MLP neurons of a small language model. Each row is named by its layer, matrix (up: input weights; down: output weights) and neuron, and shows model dimensions 48-143. Each number is 128 + 32 x the weight over its row's rms, rounded and kept within 0 to 255. Numbers have three digits each.
A block is one neuron, or neurons of one layer that tend to fire together. After each block is what it responds to, as a language model described it from the Wikipedia text at the highest values.

L12.up78:085165097113148118083157115107147136158134142132178107130143123126151135115124143064159130165135135197105131115124118036145119140063100136161164080175149154105099081161089099150112132119105175107097152117120135067110161145132110124116121127157129061092111159123150103090090128128103102182
L12.down78:122114117067121189083105132160021113178124123083098160136151134074176109135171072153077130112117125166106106088155185139127124109128165144072150122146142075081146190091183165099083120070110161177124128113109161145100133116118131125109102165195120135149144110106108128151106106168146077151
L12.up1281:142160118116116135159128036147166129157202149034130137144161078118204102151137064117089130171112070128125115093141176119160064145081115161154092116143133099148087149105122071128158156119133120144120153180103131158122192121151196082121102124133147135076156137140090174056092105112128119176
L12.down1281:042103159147155114094174161138105126145100091138159223116084151178085116105134073166141178064163124121124057145083143139100110135163125113138107159131121180179142102136095135122156097154099075134105074168171109156119136123116054174101177122131121130110098123138152097132081115155089079144
L12.up1555:103129128128112114130159094058128169139237166144168130135172107158158121122166080111082008128124171124127132122101137159130089159154109171170131121136112107155131136127122053116199119120112135130101162136119130147136142132150125112135100176158103092104122132117133158149136113158118091197
L12.down1555:117121098110145174105091145116101138125124168165202124093126135156121123113102058140194113154075104121138079155072103147132080150122119138160155068142141149148140147158167155094154101128126106146149062121109156138155162159180125121117095116123090145126126130058108107151132116116136092165
L12.up1634:074114116089123193139155119117065165100197169122131136150160094092124141137082137130119085182194081154136108106172135074127156146040123155177147140177103135112144111201128108123128120141072135098057163181154139118094146099106188085124139104147170173122115131128125150037140115131129121164
L12.down1634:108099127150196109111095148084155127147104168130112182106087160206153121138132098123086127133096164132228109132096154117155082147154105127086115103126178114135134132099149153071114113087158093090123112097182152081115133142166085089135134174094125140124123106070143094194136205168109104171
Responds to: Pronouns or determiners referring back to an earlier subject at the start of a new sentence or clause, usually after a period, such as It, he, this, they, its.

L12.up372:171078114134114098105168118112151149114154090113100151124108099134167074148147213077074106165155064078065118154081121111186132146096171122143068147111142103106150115086123127114138122161207124130087076143141131068108131088180148108134158130162222162087137141100138089085110193118067114130
L12.down372:140124131138149135123076156086086163141163143151125126087174099163179114166139113098154194111093180089143110131076077120129121197138185122152076097162106052147164105144181110158077121093175101081085107151111121105099142108186109142109096150117138121096122118099165120153167091202095090112
L12.up445:178116124124130111152103119112159100085116074116138230114122141162181064170136070127153135156127089120140119170121102145162133124062092152099061155101129088140092156125128158120159140123116139118145124105143115151138134160078139139139146136212181086150128160105139155171147179125130133119
L12.down445:083045124065164123146111174108125150077092130100122171161107178119128165154143106169076158155145126145181150115170137146149129178161085115162142150134144159132056146061131132100115143097080074111175119149143138130131116127141155179121104113123074160135142234163155150125116133146152114177
L12.up674:123122142154108096127123137117085134156155188180088109121142117196146097151131161116095135099137069086072120147089087122157161105138143107148113124134165140121181128117150148164108101168191198123123136102117134128132109087188207144113105126110118174149160181098089073110130205102104148182
L12.down674:102077022087178111115124084155102126146173169105080120141212148098178115165118094160143159130166150160149114133167133129132113135132129145088174085150098110146082125138129125134182102100118109103127161103159138148120158088117125135127141135108102122170111134103114121200117142145145101156
L12.up1912:178110187127167125150111139154091141122161105057103166137081118167134149144151094141107107232130097132078121160145106180133082118120115117161217067106132126087174133187133139155142098176210134086110102191130094123135175135108133146139121102137150127175110100117134181136122179074091097072
L12.down1912:162119121070079151108151106159106097151161183190076112130197110106170136118155140142117136108158095132079141192089070127143115151112101145064136146155139134126122109080165172099178149064100120132180080149179123080092128110157113115157167098071099137138088076102111087174053167144094138105
Responds to: Fires on year numbers in tables, chart headers and dates (2019, 2024, 2020–21), and separately on inner word pieces such as myst-ic, Commun-ity, photoelect-ron.

L12.up137:203130072139099178144139099122083114103119175139131151169086098156133142157084185109108189206087159142152158100123119115089083065126107120120179173115150186150126142140135142132136108243145142144100113109118139161103139135145139137144130101130158147079113144100139153100094095140078211101
L12.down137:078133201144103136098145169115177120128110188151153098111113091115085139142202095144159118087089153077102105110134165096082118095197131063135126134092123133098181184044194113184201156097140114122133139141132109140127061124118096114132116192086148186142131142131123131151115115141129166121
L12.up249:147155130169117132094136129108106161090057171126144161119142068110101189145108149136128132159099233178132141137138131125114109079123123178123138100104145154146101144203120073174125117212099158157128165080108127118101080137144135072166076091136089140120120169071172153115073117110115169124
L12.down249:120110117077198066150108113159166162095130064133019081160164176122131128179139157147127131114079127170122115126123145130152138137150130110187172159151155132127152156076123158153139140087117152114128103090080075157135107105205119163182170201086131206061117125131099112129164108165101090069
L12.up637:160151111173095136122121113108103095062085141123164187107124106162098168145138119083126124125103161128124144152165109092100091061058157114170116135091170090139164127137134090166158140147079177133061125099121125153113138125106132113174111116112135163024095111155126130160112076149081140133
L12.down637:207116142058116079149130180170162113089117078158092100153154116137141130172164121152156104098144115086099105140091128145118134065156082094141114177140098101129162139115139152162155121116095114089141140116122119139191133163086149137108168117072121133080152105184123164151131149088073159064
L12.up1694:204160075146153112114097101105104148098134149134109123179094092152143080150105131136132155122085181127138144132180075116112115147189111125089182152144153147140069140131135121180146126205125094089137159115168122147089153147149141115115199160164128117107091172122152119161069137185111153137
L12.down1694:077105165093075130139139159148167148127086094120178110069167114062094154130103155161122160145124161126139178152125115135159103149128205111062170160152127187138112152100133143116147163080117123142163182097112149105146140159117110126120123184141107146077161131190091208082168107090091174161
Responds to: Word pieces in the middle of split words, mostly rare names (Lzz-y, Mic-he-le, Duk-ak-is), plus cells in sports score and stats tables.

L8.up7:166128166123151167172129152147105138071116124145164125129140050149144127092145199114149119189144179133149147171118089104148106152113097152140131126147126130148104133157149174136124043118156103105098167116160112163128126081200119112095100126131149151107078070093144131109152095103078159138
L8.down7:139125140135149157125103134119076098112122204089111109144101114178136117131189152109114109123180105060176171172078137170155058175063164104170113153085119102122177161109142110132133104053097176139188072136144134109131155116153125133157135130109105132114134177105152130078141150136129213126
L8.up750:148143136147132188164147105151170151137170116139131123111143059184206122123157131159175107137051087111144171165151134125159095120071158125115124121175200137109117091119132133139122112166118108127104103095126069151061172108085132109160087200189137147151164136118154130137122148114063111117
L8.down750:133131122118126160105184123109194149156188111119090102121134132148148079150098097185173145095098109153197173084126140175135089153137182124102171161145039117133097134138164100063140174095089101138159136083053105198137118083127129126138115172148138115117132084131138118104140111107130092118
L8.up856:120117127132103045141098151148095153098195082117105174105129055166133181085150115102133141113160175210127188151173114081190116077114135154156186082141183135109132083178096172148175113129136186166106065100127128099133168132144160133139128120153078115089159118135090159115114141161030108153
L8.down856:151094108108161097141160090188132150123156061094109209084140062170138075102149087117179113150162162160136198147176102125176104104062145101130135173092124162088081092152138107118102089167109155137122090114156143158128162066121183139134102099120106127119095150165110149109093131126050143169
L8.up1909:168133142100141120092158133183093112129147131099124146161107072157162149138195121107166099166110091124163186147114077130118113109065135173118131117168163153100176131148128130098177098139127072119167118107158115136098124112161108113108133115148120113112141097157152168163124097134082088136
L8.down1909:129079082151150144159130138142125066151120161124112063181189084168095138089153094152137099167195175112201143149143116157159065101082124164137099134133110165115099134135130097045150163133089126093130110116143128130120106105203161110145059144111112187182134134066107147125077139102142202107
Responds to: Pipe separators and final digits just after numbers in wiki tables (vote counts, percentages, scores), plus scattered mid-word pieces such as al in legal.

L15.up344:109162146103028094139123074095100146113139092158187102085057127107116122115152105147174125153134149147117124190099136107124166153132125127154129073138122164122155105216129127121129097104143136156085152194174104067154099051183172080066105085156152122073139098134138124123098126097055144168
L15.down344:076174084154128110097106095141147067140161141140108149148170129118107161170081109148165158177138129149171155106128184135152166179067134100116082139156172114120102165137157141121125100129112128094098150175109161122185134094099155141173093065114094118116114084122100104129076110166115197117
Responds to: Mid-word fragments and hyphens inside longer words (em-per-or, re-orientation, inde-f-initely), plus the article a after as, was or became.

L15.up1286:134111144137107089102092147093085127142152085096127146158167134132146093104176079147172155133174122129111130134103101151112148127164092157128098138103173116102128163131164193147115106145191168103124118128183073136132135179197129142118079125186167167155098117154124079098115205131154180119
L15.down1286:114051088131138144093158124180146114134085123133111156108109157094131129122111148145124106117099058152089132142156102129152138168124124147158119119171138126145120130102109096165140095140136061132175163133066102129120145119121146180091154183116158096170099189141099172135146109183088053133
Responds to: First piece of a name, year or word that begins right after "the" or a list dash, such as Palest-, 2006, C-eremonial.

L15.up1022:111132165140063121119126145134151158115141143142109145149112154133094099140163143104127093150120148084109080153145170096105097165069083106118065121164100101132137143131129176180161128147134175166115145151156082095084124115136184120100135138126149096158110153170111121116135107150091133120
L15.down1022:084090157118168089124129154175146092185080091106202070135125118114113171087128128095156128104092154166147150088096135175148073145099100124129140132144103117105150095140043146170087127121102137099135145142142133084151190106105102165129151098187191095078086180136137158149147126115135158064
Responds to: Short word-internal pieces inside words split into several tokens, after a prefix and before the ending, e.g. ass(ass)ination, in(cl)usion, as(yl)um.

L12.up339:108142107178146072169166149049097150101056139120112134148086145121121105230112153120100114097148132123086126162134167116102147103119088166063183143168114091158108146094050098147169097145171107140128127157160051125052139077099108069134112132113146088130069142181151112141095090134119133109
L12.down339:210140154150141121036113152135123100158146183159130141097145134155114101051089108130118173078136135144186145081100133130111126155127125122132115074145135169131094109150185129036118132134098071146137090163118159108105102156156132145157137122118094160174138170052116087073141124116098116111
L12.up660:127147106168057128148117173006137155085091155106150114144128147133122131173086111065147110114183106092158133143095138157170143134098141152107126169101135088176090147159097168112145163160116148155110145159190105137066149066143154132098103162118138170134125114146151127076141134117149169169
L12.down660:163098136098158079080092147154100114155130112072157139096136138144165137078160097122106136176125167145121153103173184125065123101144075139069151117122138164110162139092135142075091105134189098085082099095167183139150090180171062142180092152138080125172143154146102115108110183111131127155
L12.up677:130191166101042102193175143179082190077125111132141090131129071126099107138125174081122118141179085068110150109186151053109119130096120147133187121122091056184151146178120085104136105135142113118045136137143143117122138123114122125092130117096145127095100125135134121058094108124082116155
L12.down677:124114125141103107118144115055112161080056156086140049202092158152174139175048138099086162112160148130159075148152127157127121203158074126122182025125131156174128121187106104091113124106116094157088123103121069134122170133089110102136070115129138134042173184138124152135101116116135124147
L12.up879:153186150140095141101145101135099132066066157077139180170174119137161135180147157120126128096141201170133129106098138075120123163108055155128115162185125129192118086137067074109142071140133096167134124153111058148047171107128116104132112108216137080073059151153185106165134169144130123103
L12.down879:129116114117127181155092113073116154136181168087195089216140128118128122112121133105122122127168113105229186141172137075140191130120164132138163143160126195166108076141127097117118130142103089125166131129119162150119102128118110103125121147098118149147127139132146101112156152120189076106
Responds to: Final piece of an introductory preposition or prepositional phrase opening a clause, before a noun phrase: Upon, Besides, Despite, In spite of, At the time of, due to.

L12.up36:132169149106175121171150151124133098153186126099167220106142108131098198150120105095123136126141167149135113124112161113146129107138100117138118118160137142087139129120068088187118059137101168173145202111133118116155134156134145100160083079100119171133133097133155162173116098111140109153
L12.down36:128125116126108140090107113178092148178148130103167154127161148139109135119101141142151082080174156085161119119031163121098131113127132113134153138167135120129131087162096153096105163077126109162140047211181153149126169105122099140142042072176119100125180156075109143098083185094181174128
L12.up230:137140153104093131130197178114122178121154034157156180066137139109096169119094115099154133178123170208165182124098055138129121134121152135177135129159165129102195113169134158110094141138168174109139166100189123132113180158140133137108093113140113173115124099143164152129120156172116126137
L12.down230:082122126163113132088077136159120077104129163116178114145192129067090149087057107139134117093124084126130168138112149105148141140157057140125176121098180181111163089165118115165137135122118131104105132144096123137158104127169093113118142116159135202115091136148170158091105188156156116151
L12.up266:192117180139118126138158164175091127079128075164130236132094152148140061161135084110110120244154101136146124156082132150104117133163107122156076160176147059079126131091114062113100093162127187179091136167127065072120135123112126119149152081109115142095079057146174135135143146120105218090
L12.down266:092153129157141089067189118092144093114138146160062113108227174101194108110149115170159147172161118110115121149095113092104064091155087122168170081155129108161055121105161146171145106058114125133139102095141196149171127120110171089127124175078061154053131118069131127142075157170080139167
L12.up736:152129129156135085197165122154114082138181173088133156134068111139115105100137167103099105128138138125106173141135169121133157124088147118142091178218139096079129124083147148186094149155118157163121143187105132111123164127171194080146123144103153161185073107173128155075099108098069130142
L12.down736:128183081146121166103172143071140089165202137092149138131122112140155084177155074118149069047159151131113108121056129126106161144143162148159134122123069116102069152194168101145066115146140108137119092193060183088122125161098120101133146174108110132150170110074072109086143122132150062168
Responds to: Word-piece fragments inside longer words, mostly middle pieces like "erm" in determined/determines, plus sy-m-bionts, cit-iz-ens, j-az-z.

L8.up190:061108097122094127107122110095193104113079116120131144133093112129132131122125123113033109125145182143125074122096110138160134133113127137212135126095144059099148156152143079134097079176184160145138155131187099080152083099126131116141182129209110169059124106136165100164093138112130142119
L8.down190:119127140135166151061140180124125132063102080083138082069073154132082132100164118187090101133092147148100164093065206158150129113088151155134136107134088119101122106111129150072089151084133033154123093094063143205125159130069135140129102105101139098109121132123078057142148172130179139077
L8.up574:117134126093141110178142171122112149077148159152200136105113048095100076047108156104091084130092179087130147139134118107117117093144086147182136118101149104091150074160124128159138126170149148138104065158164094081122085115183129120163142131124107121057089123155113138086106103120132160145
L8.down574:115171159172043179090137214140131121110134108167175119172119102144125122121147112114150103130160090119146157097099160147106109126088095069122132161136150068156095049157170153086099141163098159138137086144151084098128166165110186141118123068119133133114101149172145133073130132111138072062
L8.up622:145148117119072140167107131140145136109125156181107115126114130150096097130089114104124094081073167113123089172095062120151157143132155178140182144102155140087117141175126171130121141171158125117135138115153120157132092143169135096137195097126140134098061107191185053114115114172136165098
L8.down622:160148094128108195141133153115133109157151061125165152116167134132148105101116123136188131148151145128153190100139173184158162175062180122114145149106138090159115119079142101166116116192148098130129088154121098120152109132103205132173086133110158141117140137108095089094162178155093086140
L8.up1420:154155135122130082168134114087178108099151100149101178104142134150127092150109143136155079099133146184079140151085141132175069160109108123174080092134182148126118151187113121108105127152181116123144115200126149083117137162111138105132190152207156136115076144117141094169164091131089156164
L8.down1420:118112130148064134108090152124146102107112143083148118114094136202145157121125164108134102066119099142123132090095162100144148185150038142148097107125125181120097210120118142208133134106166180127155134104104117112156103195105094083070177099140165173093167168158132155133178116114143195121
Responds to: Interior pieces of split words, mostly proper names (Mos-c-ow, Viet-n-am, Massachus-et-ts), plus the table pipe after Win or Loss in tennis results tables.

L8.up110:170128119110099156209112117070156112104161136143160104128090067117117081109148154113161066109104085165114154160105110151139126151097122165120174133059108136100123152128132119127127108171139126115079185107094121104100181067202175081096136119139171152113042169147164047088165135119149128128
L8.down110:129162162130139141122126138161100099129147116154139165170119176092171130168196183125094063117089140143106106102091177133161127189165110167108152092102155117139104172143144082144119119144161113085118091173104149120074111126107140116138143115128098105113153156151131188096112120126133111109
L8.up1349:095192105166102114140122145079093160096122099169156137124118136130094125069194097119159101144162159097136097120139117142110123106114163129094148064125132145173140120182105118104132148187126047127127105168148126106128101121069177112053118132144104112107146146135165082185147190112128176113
L8.down1349:093171076128065085120114126135102065116128095119141173155084120133143143118097140105126107157189148111103123055168163132109148093153129144141121104118163149146095098172141145155104153105149130133093141136179099111118125102121116040152179128199180139113139145135109151047161155129107122107
L8.up1667:087119135129097059183117130119172179117163122141156138130140125144149110150168054126108103121026111160129129112149154123173077164095068144096118093146169117142150147138102034147197165120112108119167097088187131101118094083143148078134119203141112180082150149129127127129174193151121094132
L8.down1667:150158138112154103144154122112139191111065106113078142089103109130066158139010141104084195134107107169115116098096083148164130145167084153121157150066096149152137142160125097107118136121142115097097123051170099132151151093084162111081137189123153096073164098136150131092087157127158147117
L8.up1840:114179079093078121157116121155088145064161132139188129108129146111103099127073120131163100153114140180124131143133117125101134176084139144100138120136174176096097114103105090122114144165113165115114167169135142134151123129135150126102149135162163144126072161147175086072155139159116151122
L8.down1840:145136101231150129126151093082105151104139100192085111143163125142168211094165144064103155181216152078169079151098127127095123146128153156142177127159135172200049101139163204106120094109143137125100123161189132121119142074180133149147136142097167083128105111125071117126109158113116183099
Responds to: Fires on the line break just before an article's or section's opening sentence, usually right before a person's name, and on word pieces inside personal names in lists and tables (e.g. Rien, Niels, Ryan).

L15.up530:086080121137066158197144143159080187121159093143106124113102072107129107144117123151140085120161122136111113127167137147137145171140085178136117086160106165102125146146119113153075120118164109099081128107129128119073188137094128141077107169170201088103106145149149139098147133186130132101
L15.down530:145079106085164124149126124158152095132130141083113122151084160063097135112075105126153105074161174110118145144131104163154122124102198129044157110164159100132102135099110075121136154135049115106140035149189138085114094124131129148100165103098059132082101114108177114132111142159148134143
Responds to: Clause- or sentence-initial words right after a period, newline or comma, mostly In, During, After, While (In 1968, In some systems); also first word-pieces such as app, ub, uc (Jubilee, lucrative).

L8.up201:119091091157087112178159149115120165122173169132176102116073125154161104148196145137174098109094099148099112149092122129121114189083107150063145099073121108111103134124143091146153124137170159153086041140140125052080149144131125111141105158181188091117134152142129133131140169143111124089
L8.down201:119115105116104085117139113101132140128138147120130118104133125158131103168124152131057104084095149140144126110132163134096095128063133158143104117117138117107105149064142101095112159096147180094161137168185143120150179115156154124143031191113157162100129131037123102151164143101098117073
L8.up361:124079162137117127160096185135113142118062175109086181061129094190135101155172095140095119150117098137143143216125074166122120089065131114095156095103171128132134136116141087129115115128151187164117108146128089109146111148050107083150158188167124103152162131142069159150173109122125129149
L8.down361:144103160124150186128096151149141164134099178168186136091121088133129107077129111101077176117126130162125158165093116132156094150071067159103156164129106137102191090105093117078129121085148183159073113135122194145134079139145178146157142119121104124101133076128083086144105056140144110167
L8.up737:174113161169147133087169182137142125118139125127123105116125142168188092136156132123108093209158098129121129201059077125162123156138080131130097146142131143119143101127140134122142128165166095131108120129176077156140207083185099154130114096126128081140172085144114168110142157142111160164
L8.down737:122125200105132137095093156052146097150091174078119205141093140198202124168124117143092161141148114099119111117187140138112115171220120148159131132114134114149152125086167086124099141083104180093199143174127124162108112155129179123167173145131119137096046113164075175115130151134115115142
L8.up1111:087077126145099087158130132172176143153192096113060147093120119146155089195173130140072138113100096126020119133170155113131120132092134118180086123172189084101148114122105131199199167133117168110158058113125097072166169156112127132139104161153159180117134189180058130143182138173130112112
L8.down1111:164107136160166131076090178081162116151142105098101108176081144078104126108102129100148115088176152135079122108161170134157145199139102162105096086100141168156088148099143143130182113139131007152076135087166108178141109084087148177080096116110094160109199111169117108140154143158070168097
Responds to: Final digits of recent years (2018–2025), often split as 20|19, in tables, date ranges, and parentheses; weaker on mid-word suffix pieces like -ated.

L8.up700:070123091116116143164113109142149179107125154104140163110144067107116150169170154108116153068093076106132137122109126088135059165095072136130163098122126122119133125141110075147156177136150101152110154151110129021077168136084113107045144179096164156095124173148129133167148134121140129080
L8.down700:051127129101133159137124169155084144090118125140088191127204138081142124215122159132112126119129145136179092151107142129118181135111118088114140139124166136094096052126153108073134114117153104146122164123184081077100138116127152116125182099170101148116163142171159135139160100131075128135
L8.up763:086115119131134153173148090130198148115129143117132144092092090135168090126215177098169150145161123166134115145120113131167098105089090168107179143122119145123080104149091118110097114134108107105137120172111101062150111037172147103063113145122146097127066141182165113168195134141152132144
L8.down763:134129123093144102182112134154170115101117067127091149072105135107108176111105088153115148101144132183214119171152108121154111092091117037133153178126142141073130083097077152085091158119127093155141138128113158129161074163134088080130162128090125172181135129159141143125178115121139111167
L8.up1051:117111154189053102153135114085152157160136164097099102138142060147184138082108159113104114137135070162096135190130132096126138126118114148137177087124134143088115132172168088157094154119177130186116165185147134125066137116126163145108116123146183149104170114126107157153118168137109103081
L8.down1051:203116131147133165149146083151122159138129131093047077143141096130172091097163187190103150087151118040097125147182082147130142113116159112083133180144124133165157167085109081096181166119134134086133171150124181105049131144048088101108110090143162153136072097091146118129115090119126085126
L8.up1347:146143119130124147098090107092142176141133133132076112081151103146126129059142157143171120074126094176089183120191125076117159083173140147098199089084199110148138081185081093154154108168124137164046134185105074113032165093159185118151128153134160072085153139167157146149125149144131133123
L8.down1347:110044158110109143104090111142123113150174110133150134163106110161168159142091121143130160076106120117050091123130140188122144128160186131101141139140212085134078157122177136137141163130090046130149129116130143062124128164163104116146143107138151112174108150066100123119112132120116121103
Responds to: Prepositions opening a new sentence or paragraph, usually before a date or time, e.g. In 1968, As of 2020, With the threat, in 1859.

L15.up939:118162079148120164075149090126081142070153147104080146123062096105119144137120111072156108163111157134169138197102095153090078141109109099135132142103112125155135113157139147164111126222119100122103141121095099127126119108090155086096125065124140109116147112116177141167131198151060142139
L15.down939:130121155165136103184113124118159101168078123157131125156153104166056146163157080172171081162055135109154111143131047161137155070122125122132130127132106151107161143075137112148114134113145111162154140099143134115135096121127124100115102180084130139131099096214128122122128044070104113135
Responds to: Fragments inside proper names or multi-digit numbers (Zen-k-i, Niz-am-i, 95-6, 5,79-5), plus pipe separators in results and votes tables.

L12.up298:087128084133131108167109060042147124179127103171109109118116078143117113128121107138181084126051158120143137115101119105141092201172109169161128149130124177094102104141067128140125102138190165117095139138126108119139105122176120123077183110181125087132060159133099113109117161140150113120
L12.down298:095163133134171171126147165154153166114176121139094134104121110187171164158134128159108166124153160076197094134124137129134170135074099147147137153125168090088143173143095114133151161120206130139150092110130149019132149120092178105098113133102136111161145107077170166152108115151082178166
L12.up926:111153146081153174137065116200075192109144091142169150109119080129098087128146139100147129192175108168163156160142075093120181222093114107108204168095085121116135123130078140100154166146070138147092062052124152108140145159136118147142137124136065089104083118112123081102146154113081177127
L12.down926:107136103129102111111097176148125103112098179136106100212124141116128115113154077104067191100151151164110088162132181094098105064114149130146171134167140153148113093099149173098105129128129081072134182145087127141153097147125140163100079126123132173157098123135100166145143114130229082136
L12.up1244:125171176154101089126095163118174139134191150182144102161118095187130124120178126113094107153107153114136123140110072070144171143133097116176146129195127097152168154169135201133099118167152138080119173160185090091115154081164149080108142143135086151090148098160144099120132057152079146104
L12.down1244:177157034127139134161102124135209119083130108174154126135128120143137162128114131171133098194149178077133139107102151096146118151186130095126110162102128118110149152135143142102130149103111111135146210110157059164160123112125145134066142157135084108097097053129157111036127133135161122098
L12.up1379:085128166141157102136112098139131154148179147183140099081116114149111136093135096151109109147100152120133102111105116071171112118110119178108171143096111114153148153182059114122139120154106124095130154118184119083155137099142088082116144090176139154097109121135128061115115182128109135096
L12.down1379:112124134078123091155104179138136144162127061140150123126147104098128122088110119185118121130167207116134131157132149158165128128085144126070113112114131100133089086093217136105109153082135130199132153140107118151094127114157094116120094121101119123139133154110117134124169129188127076142
Responds to: Articles a, an, the opening a role or identity phrase after as, was, formerly or and, e.g. "as a producer", "formerly the"; occasional stray word pieces.

L12.up96:180156146186149076133129172120143129169138186119104073185083072181150137159086175084108138159134145136101100092043118120140091172109091127094105153152126157078102137121124113167151137153080093134113090091115156150095159063168167156107108071171160118112119143141130181135095169137123181188
L12.down96:131174122108175081132140076089137197130154173130188085047133138148084123168170086168153120166113139126130110100067092108127156173111098159075099145151083076118090120080118212115170121109136109155097091067158139134082115122124100133108123175150091174144143070136162145095110117156111111148
L12.up577:139119141144122143122136170126118117086076137090120098156116070160153133136151154116142129177109197131106138102087143120114110157067118209180079158193143122116111160136097112197128137124101102090087161059135129127146126076181141132113145113092131128166087138155112153166145174118162175160
L12.down577:091115068110179159107144153114079098057185165066108165092068109119121147138172121150171142123150118072143098086097141186143152149070146121100164096052106102151187155152118103102089097088123121150119125128075156077103091138110111100117096193094157153109144112082185165113110118149139143161
L12.up606:092162137169128116145162084124111095104132130121155117113114091126129107104132114075141072203105149124118073103096123126114131111073175132153129159152118117125095137125126133163151078104101150100099130105132102172113084109242177109147107103141153096166077166122169081160104142103120130116
L12.down606:160086123211190174104097168169127052142111096111095108087108070066137128087109122145149130192177138112181111128095159136082140118096126138148118174139157165111120088125136152119141152149141077138090149122100113156184103188186104164106126103112124111137136119164189141128079119177098060141
L12.up703:100128148210115121149080085112124096128091155145146092150075097162212139121146145131122112130122161138109139133157131069189133130065144177097107138184085122111112128176160114140143071137105118146163110121141103164099086073157153072129102135154157115169108133112085098161164160149125124127
L12.down703:176142114151096107143069162094133132070149165200125138083113140148109121127146065133102102121139116094145142182079155118054072063138131134129128154087105117146129127173092095127149152129108075105113175169149124144172163127079115147118160154094102110106142094149143178122134141170134082097
Responds to: Separator or continuation token right after a short number in stat tables (7 /, 1 |, 67,), plus mid-word pieces like dro-ve, g-ave, dep-art.

L8.up493:178170150122143104169134117124129141133097145179079072133172138164120158096131110126154095072102157139069141105128150134142122071154106146119202117121100163163148143115078077132116070122149140066127144141139092162092133069112127147144101126173130107097144136111166151112129137105105150141
L8.down493:159116075112106161136144085121113117130095139125078149137102161143152146136117088156145125134183134094130124114089103139103146144177112073112135172123154128117147101139145122140124125112152144137185147141065060174118082080118136154174157079187082152155164141144176112105079129170082154170
L8.up607:090107111148092183110136118072141096118086119160110098066118122117166133140158163067098094171157138111124103156137115178139060118128108183144137131115131113145150110077119105143151103119166124113086174132133083086128153086149158153138085169092149089112121129165134078135210185093135156135
L8.down607:076127100080124157175128093135152036124058117105155136169156161155160132133159116139141154087216108132182147111101144148150071111152198126109106132070120146099149131083096144084099105142139190178162091133217161136156111115101139080132123079143134135114168149142112102157101119154128133126
L8.up616:130108118129115144157072121121061151111126154182153111140158120103070134079129154131138061108142112132098127156139134151101064162094178171200184124083135118103103126148082109128121097141133124099059138129145142107136099095140117101107128138106107058125058082146154102073112116129112164099
L8.down616:151063080151173182087167121130146165130150127160106166145110128141217172099126087109116163120144088112213107123091114112111092178137118106097091119082153136126163068111146123054112128129161135119103115131097132145148101159105146086106135109138119077119168176140145089152093142153120071189
L8.up1811:106147102127133140149158117124146121116145130101136107106116124139132121101175161123151068158093132127111135103099132176139116098044077165131207134070097117047148129124103100142159029138153186081131141123118098091106162123176143080067130149153119128132088126129114155136130137106100193122
L8.down1811:032134094143186208100162125146090104120114138124112168169151164148180175173124123103139121146116171196149105200103153132104108142158085179186076120132124083098117132009118145168107089125163161120174077151096150135152070104091095123147145144151115131135147192193112099120121139153114118170
Responds to: Words starting a new clause, often after a comma: pronouns, relatives, conjunctions and closing quotes (it, which, who, there, and), predicting a verb.

L8.up280:182110128127074086114113117161101150098151137097143173139126089170152113131185122125128135118136074114156136149134116089125147154102113108109148165131132052098156136119157127143122157181152138105112048165123134113067192136161118155139140196140156145130143159197145074181155116230103142118
L8.down280:170067121066107173125091146217128116077194173130151167107168150158144095108115150124155126190115165126134139079086104106147134120121163127108156143117123123142105108078148170097107126137153141090168104159086114105108161111156113111136132131148097140131072204185145118157132101166135145129
L8.up382:158133173103118131109151101171132120149179050162114204088195123132204105152176123112117137149109123184110118140178106047103065102073136133163139132175171085115132119104133114157132133137127196179117135160193106124099131171115102120145093181143093173118122155116136129178103121151092103132
L8.down382:160061154133125107113131162183189114117196108196102132106170136127149111137137153114102124130146098134096128111133111035157111135107144093108158085085126074108140133113136159153123115125118183123130132145091134184115116161147118142165107150136115137165123181116103150182102194144143180099
L8.up388:137086145116134134136102147153170118175150081197113203070143126151170174149118071162166110063130126190111143101132100105123050127145129185132148065144159119105124133160059106146098130113133132081176066140154097123145089163146207109092117185135191221114105163109092191169088146104132107151
L8.down388:099142145130103101140177126158101159171166079155126205088172090112174142134075142173159133100132131143111159083097158074091095159086136111196155085134159087049170083166119145123089145160153136100129077087099143130085096125135115102111161141084142182120138118110092164175093183117080177132
L8.up882:091113159157063125110060110109167143131106138129101171143140120135083117116156129081180121169133115134086169178104103130130139153079105154147150108081196122133100112161083108161179126160153186112110138151143115184085159113136134069003128160183142082154087122144152123110144125176081187117
L8.down882:131125164148130158164112097127116132188164127105174097111191118124111140141117116078166093140100150134109189138094111131194144096069152182154113152172127154158076113183089127164142176177118132122136221134143113148123144092132148068105118120094132065096119107114132189128175102079055162171
Responds to: Colons after field names in dash-prefixed infobox lists (Time zone:, Class:, State:), the "a" completing Santa, plus scattered mid-word pieces, table pipes and list dashes.